config.yaml
head_dim: 64
norm_place: "pre"
positions: "rope"
bias: "none"
tie_word_embeddings: false
init_std_up: 0.0306
learning_rate: 0.0055
lr_mult_o: 1.04
schedule: "wsd"
final_lr_fraction: 0.0
batch_tokens: 32768
train_tokens: 301200000
MLP neurons of a small language model. Each row is named by its layer, matrix (gate and up: input weights; down: output weights) and neuron, and shows model dimensions 0-255. Each number is 128 + 24 x the weight over its row's rms, rounded and kept within 0 to 255. Numbers have three digits each. A neuron's up and down rows have the sign that makes its largest values positive.
After each neuron's rows, "fires on" lists the tokens most often at its 100 highest values on Wikipedia text that the model never trained on. A number after a token or word is its count.

L2.gate274:166159137059140163149131139122069160138118082122140112151103084118159148118088149131139140115103159146097126156112119160147160096128158113115150106120150120131116129139150105148133130112149117156112171157129104091096145101134114114119138149094178145146126100106150120112132124164136129110140135119146124133102156122143121133170154125110158132111119119081159131163082069088118105101126148076113128116122131119143154155171138097143122132115111105107183112149129120098139158101099123135093128140145147116107149063159106092130102132123112122157125138148118155151105107140168154086118103083061106142146127118116146141151159124158099158101115129166131075092140122125133128076138127127081136142116103123120123109133133113069148144112105179138101087135113096141154134118124124
L2.up274:145138114089123161142146122113135163128118083111144145104115121097152128102072150155126135114094151195129150154127137156156141107100166131137149114162130087113122105096114127153163150155146081136141125097100139095102165113108151121132087113109158179121118130122122128126138115120107118086128084140126140135125142150176116103136116090085182123144115108117134156136100108153079094152120112085123152151141130097130148143159143160092098127113084098111158076136139121102147150097137127140119135146079115139085156105119094124128130134153113136160153108088113182147120135133122107100159110144101166174139093135107135139208145110128101142159129101117116146118168147117148172088160106121143129134092102114105089130144089134092122139138131142112131124142131108151112151107112143
L2.down274:108144145070159140111143134076123180151118095112155103089109115084128115102063185172158169144119144151132135136107112134146109074109140161133134117098107092153108124129107164177095125163128083138153144132105156106132169103124166082146100143135165124117113196152118139113150151132121109133150100138156167131146167122102110103152145105106163126134134091140122171159103113148114112121159148137111132114128100144128122139194138146106103110110122116123146101098124142094143139125107122135097156135121181122091132115125087129088118147103116124136113136107157130141151118122132152117165121129089145113150104135128146139159155124137139143132137114171100127094142150136138131142148121122124142140084098123097108165125112154090159139094130137117122073100116155125150167092114097
fires on: " #" 27, " com" 27, " Com" 18, " sw" 15, " Sw" 13

L3.gate673:144135163108120126129116122084146167106115143125099148105113151108115136091147158124159138135171150104126115136102195126163164133137127144123140131083126150140142123137124120136197180131130146124176127146122137146116129114125110118135111115136142113113150139137136115138107148177171166112161191162132101103105113180094130133148167148077172154141136143143176106125080158138122149147091095087124107118134140150178092155092119153101083165112111115101109124148118135100073090144151103166136146069104129123112143123109114152154128087129108146145146115133155128117087145137147079134147113129118139096135143116117151133131140148104134061115145152150126128146098151137095085142103174109110122148139125133151127106130144118117143135098140147130097112107098124141101078149110116
L3.up673:123155125118106130113114125114150170154130107165088160150104149112122136105106132155123109151137133096140124116137142126126182166185145150108129148138107162144155121157099142131137126111161169123143150154123129153132102152170137110122161176138121129105149119136161116104135143140195184116165145129144094127051148144095138136107123150092147114115134108169134124090127154153132151140102101113125143106142133145166095128111104125121121126124111106092121115133168160126114096115137120195141167110115142123138105076155096097115146097147134150152131128164127134103111096185109136118105074158112112099122115079104130120138164132096156122083108145125164104135066144109114121088084123121163097148150081136126077142130124108141127103126145145149140093125138132140144118104153098
L3.down673:101151118141112161114131135112123157145136098111107167163090124147153138106113129157116086120107118060121091102171123163091154161189149147153129124133106174140140144150138129122124115094154102141140163153122126105116097126174155091142163093146097145099186123146123087095146145128146160124155167087144110122098134155126119138109127120140161110111124161169153123105136134127149160149139120126127092095119141134121094119104113100105160154128134100138150160163127150062138151140107139178150148122140161140122131114147098096157156121137097146128115127165117164125105096174119128156078103159143106141106091074111153139165132153109173131111105121123164127096103104121121147106125116127139145150132077109107121175113138120112126120143138137111137083091117094150138111107112140
fires on: "16" 20, "13" 20, "17" 19, "15" 17, "11" 12, "14" 10

L2.gate329:109148153095117125126127173136137184131134130152090120094135127134109156130110138156109181177193091088123145125183112163167164082150136125137137111127124163116091149144123131139144092122123154146112161089129135140148113089148126126133138138129144133118144090142113121127112114162143155140176148134125128083125142122106121120118083149110136126149125112106128133140106140146064156134151082132112138136162147177084119123154094159149113125086149132157096091135122137119089088130143139107105139114103124138112098063100114120106144142128113146135131123128109152082125134137116119129142122123108117145128139056118092116091123084110138123098134136134094118129138112123166157144110166095070124126094133161119152093166113180131134116147108114127135095108114140147052117133149101
L2.up329:113120165104135145131120123127132119132073146105132110101139139158138203092084124193072179103137092118163142128131146073142125138135153156136101095128136118120172128113091144100145108116126175082135118118139137147155086158125158108136127139153116100105132114123190100140120123168157111122165134137065136117117141141088134124127134099151137134140140099130142137162112148107126157105129144106163121130154157133173121172114096152114103114122118090135139116115124152120125142143106121140131140080105133119136171102091133182132090139178148131110132164150144157093152088136124131126165119130175101122172095121123142136194128129142152127125126140107123128128117150117152120125120120165091116082173106146150129140123122143133135109073125144149083124109152137128128147096111094
L2.down329:098110069143117117073117149085128104084111141106112142108112118140089152127107125113082115114155131107128161134157161128133119124119167115126133157129081152139129128108117107121122129105131166127145155141148149098135194103175147086095130154115122138106175146108111121120154178104120142145167127099177114143086141120104152143106162118103120175148106126144147119115134155113133101106145126096129150106114169131158102103167124085128156167136143088140150128124131126126121130130122106153149138172156141124094111129137136150085124113128138141127137089123148137137110119129118152166145138116148103141140106147137127126194099163085119134111111118158171166116090155109049113093143141110157141117120115140114146198165164092119164154149123111124144133143134173167134123157127121
fires on: "13" 20, " early" 20, "14" 10, "12" 9, "ization" 9, "15" 8

L3.gate490:119105116111098081133119141163089133095126110120142143154114102127122129125137145125142157127097119152141121108119101150121133155091103144135151121135103135107142131150118158142129113115155100120112113106119160150077107132133128146103123080115127125128123152131109109115151135109150150094132117152138150161131147094121087137097144177084143107129103136122093135105100105073169140117109174159101147105120125100138109111134144162131100173164163121121125149122154137101100147162097103116095089117154065130171138175120087156115129144114131122120123119167114112179158131101156102129084167095128115100126094131145147104158121114116188137111106117129130160134096155153162103126085151118154093113147106139114059121158158140179145098190151136138094135118127099154161117170125152
L3.up490:137098122166123117112090125129160133106142139101172154169146121147133156127127151124130151108135166161109118120097094132123144131110120124147172144143091118122145144141102156127145086151135113120089161117142170173131085115132134139140121098128125161127145123116140163120130113090138112105141138153134137080149099128100131125118103137067149123136085117122098120104092116117160138099122165135100127131140123141153115113168173112135124164193126145125136125140127102100117185134134129110080092099120075102164105158141089157131141131124069144136115119143102112117128097112121090114111163100112110153118086102134186095158116133146181144090092127122124150105076138141160091126134132146140117103123138130104053100123144109156132105168122129167081119144143095145151102145114155
L3.down490:122139156162131137084104127155185160134116134132105114144113126126120118111137135144142132116134150152091123104117125101114134115135114102096099106152109158111096147107086162129113086126136139091118153166122125134133103164103151129112094116121122154105144088114119176161175138129150115118115140177124136107137118160119131135135108124129103116170125117174115137128093096118147122158119087126093117100111139163135111145131142072145130135139099168117116055130147164139139138152121143119071108117126141120133125107124097167121123144113063139118109151161107116146114131106150075119052140161135102199108099126117175116124121187098136137118115149118144168134086126153138121097146137162138117086138160093073119098103130102133137131111097117127096106135143110132137111184160145
fires on: " 22" 34, " 21" 31, "all" 10, "bor" 9, "shire" 8, " all" 8

L9.gate95:160142105107120117109140121163127117120163132138159139124110124143107127138083113133121099141133132127102092175125098085063135102139149160125161140152155151146135165133124110126122123146162151108169144121107102125091107107127169152106139162152153146116125135162157162097103154104138178156106115165086147132079124159130099081120160107101129134105115150126141157107147134101094134090127159137132119089130123132145142092153141109101143093081143105145109127142163146116150107131107106159153117152142166083150147133118127105118140174121087151109116089105094154092097146143082114132122134139117086170090155142139139104085133148124157137147171090191174151110125105121146145138180137149133132110131156126139123145116120122135144119187126107121138159182128168136120107148113111
L9.up95:111164147118147143097173117095138155131140147126176117111159108144093099096068095107135133155151134139119132142116142075105186139149158126137161089136158132145138162158104093153100108139138121148123163127131086130157100101089163156148165167157157128103129150130126138111113150135106130150122121124094138102088101128088074104116125121107119127127138159118127144141165152193135168170146138153142132135128126145125161097145156163146156123115149091115062146156148137132165129139129137129140099123116155123132138169150107139096150163110124142115101088110114117131124156133141125127111127130161104164108137181130143079129146122118162149127157100158132149105101130086144138097157091134126167083130141110134154125123152138159134136158110117119112144178167156119157129129093080
L9.down95:100110087124115158062146063075130157135108115088124137172152118134157119115122086108134112080127099151130188127084098128130124117117187115115137176129152114094124135171144119119084106146161148138108109148115126096127133114160107112126137089149114132138123136088161126121109131127111159087127139124115120134125138138120101055126109131140136151084111129115105106184101164110181159138144133105174107126134147135101100143114089166120091120107133172149066124119120101113137098137124145157115090096165145154119112172099135109149128106145163156088124154136131091152103132152133117119117114122088174151132157141173123088116123108139126130127126127149133090120112160137109102127091130121132121133129137117167137087155135120122115105140142135126147116080119131102127131115161114
fires on: "er" 36, "ra" 21, " cons" 13, "ux" 9

L13.gate45:128119110115149150122146136134164148121122128192151172096128122080106088101128181087147136111097138111146086154096128133122164143128127174130193121113117152111164104130143108102125129119162144166102142147122133166172154100083148144122111128163133133152101110130171128119119100130093147115085106114100178146111137136163128115096120151134134114170130103124146151154166138125104136158133112158129171137144182136134152125142127138132119151118126120107173145143155148084158161142120115156170061096159151103091111124132093131157163148115123151170148149132151124150154116079096142129125116163095106149128096115158124100123113132104126120136135121126145137117133134111174142097091066127101098117129120121107141115144097129135133122133092115071116159118140167116149110098141148
L13.up45:123177121138157075115130158162145109140168166130120107126158087126139169175158141172131108130133134176106162119064156142154169138100118142144090129094131114143108136145129120148110150134135122159119114133166131097149114095143110107128167158156097144113164145130115120158135123124132129102163123111163140088145098108173121130158099162123104097150120129111160132095173131104142107124101162162168140121147106123093151127083143137107157133146119102180115135116132145113093152138139119148108168093138148142143136140132103137117079146188084136121157112118111115138145143123132120155129148121194122134131123048137107096136161113161134101117152101156149111127077109117091126117076122125147131128140128103122149118126138131100110116128142103132148170191130110116099139121110144
L13.down45:166174139137115167142078138152147087147135126133107091117116119146122130150094109128108089129146094143102090087124107151135142101117114172145141153120131153136116115140131086115124109130133126118119122133155143106122158091171093126115158153134102076124083115133130119124140145119120169173098138140146120139124134113148139128098117124146110112123130124144201142106135138121160095108161131107132082162124134130189129127102123131139111143116128147086124139110150095101113112141104140135104138113097128148143136074155188128134105167134051125170121112154120110086102158135123126100139112163151163111091119170110146109103129147139137105148103167176112119114183145152183107118130132137124141084148117146146166123138094126111114139148092147127106145112125101184118168070147134
fires on: "ant" 18, "o" 10, "ey" 7, "t" 6, "a" 6, "us" 6

L3.gate187:118113119107121142133125167123120144116134162126060126106132076128128117123102149147099121092152092122108078132148144134119141113157104137052145190100111113084145152156136165114133091093128128082136111131113113135119145116137180125152143090115057104109133143114134146086117145105112119111162139147091143161120122127106117110095107114131114151119081135104139095106129146118098144138117133137139147155132115157126104103119170147121099174185100148140093092147100102118136116149089143165113137089103108150159131149135146122146090115116099144148130076168143153103146127147126110116124151124148110109107147108101121126123123095132099111091129098167161166107127131100154114106137171120117121134130126131088093090078118108103116123157131144117082088155144135163138160138095113
L3.up187:102103182134154134080133126116127122159110124119116134144120092155116116106126105107164142127159136120137131132139138116161153137136083120126118137139110110128155136128119148137095152089133117119144138152138106114113111113130180171168113102127136065116134164117139155115143131124153117130130096160147151136181144146117106118082156137108124117138057171175157129090096128123101158129139111122094147131131084143179145116123143126127092188188118125123143108153097112123126094115092127183115125073101108151160146149153129133098119096077132178147110095116114121139141098148141164116068120089114109129152118122151147096101116108139137118103126128156142099105160124126132090117126129130127085109188083097131106138107153113119147111131113119154122083140109157151077115147102135
L3.down187:108133121142120136140155117131152139123116162154139158100094105120155111082114157142104145123085133121111089177109116123094145159146125131091134148149075134164199145088134109157139082140140124106155145155130141130117134148154122112161114147125130149075139150110114139106131138121114116130153150159066151148105131101121114111112117120189157123097101126154142100132150129194102142124134114148117182124096115146136118123106097087157111169145152124111127097114133148111099103146074095142110140118110115161145132172145130120127094090091118142099134131164153073149134106091161078133136135149124102149110120124133125125129103099142150140114131102094143134125137177101161157117137140111135101133111133101074133111110163130123088091128134128074107074147117120165112165154122138
fires on: " 22" 37, " 21" 31, "42" 17, " 42" 9

L11.gate540:107175111125099097158117119137148113090169121118114095110130170153134121085116141173134112133183139141158121124125115140092146122152178107185172139139181128109138133126106095131192097145121164153144086150120119088106101145125122123098114128173117151142123112111141074139131158127128155127089084130098140114086142076153135070089131143108150116141123150164121135122081122132119143142156136152135114109107127088159152097091103108154130125125114154124111170133103128119131117111151086170135127155130154107122133124077104091131101132140147122135127163153153119133119097117151141103132125139139097139141189165107164123157150083114123122101133102160181148141134129143162110146121094136149121136128110183137132113141090150152140124157148101126158131180110131130118151130132115
L11.up540:142156140120168147141135146150110088162111139142155128137151135128146156142138117143129134165129146119108196133105101116097168106162171135098115104066145138114122109159114098131136197100118113134122184092097119096136089081135129134093152118152176081103099098116132101127140158105143199117104151162102117163098103133127098121154129153151121137104111166149147150110114121148127124120089134096107137118078133116108131153126109107122101149103158105116101113098107090143170102115104152132125096112119150132160094128115143130165111119148126128098128132161123130103156118124175130145181133133136125164099088140144134129150162120088162122099125125183106134131140117105144123083095143155142148116110097115139107127168127140139091131099126097123162103122117159099159140152117104
L11.down540:135095156140130136089155142153135121137142153126129147156118133114106080132160102137114134118111148146135136158109110135147122139073125192124176149117124134109104068128131113126112126132151081093112128111139125135168113113142141112183154157136120109118146113106182142070103112092124153133107092113147071123138076162082161182128121133119179151115108154091147186143146155109131121126086122141110157167132096193130130132166143121117134140137153148154118120096108125102124105131102137113150137166113080122156135121123104125131114132146105141141135112112112109110117140124134119117085126135126151123138105126136130112138109142166140161131158151128080111076161138152205164119111079092156137163098127119153166088108104122119124106132107119105129159144148146117140133161115128
fires on: "ra" 13, ":" 11, "er" 11, "en" 10, "'s" 5, "ress" 5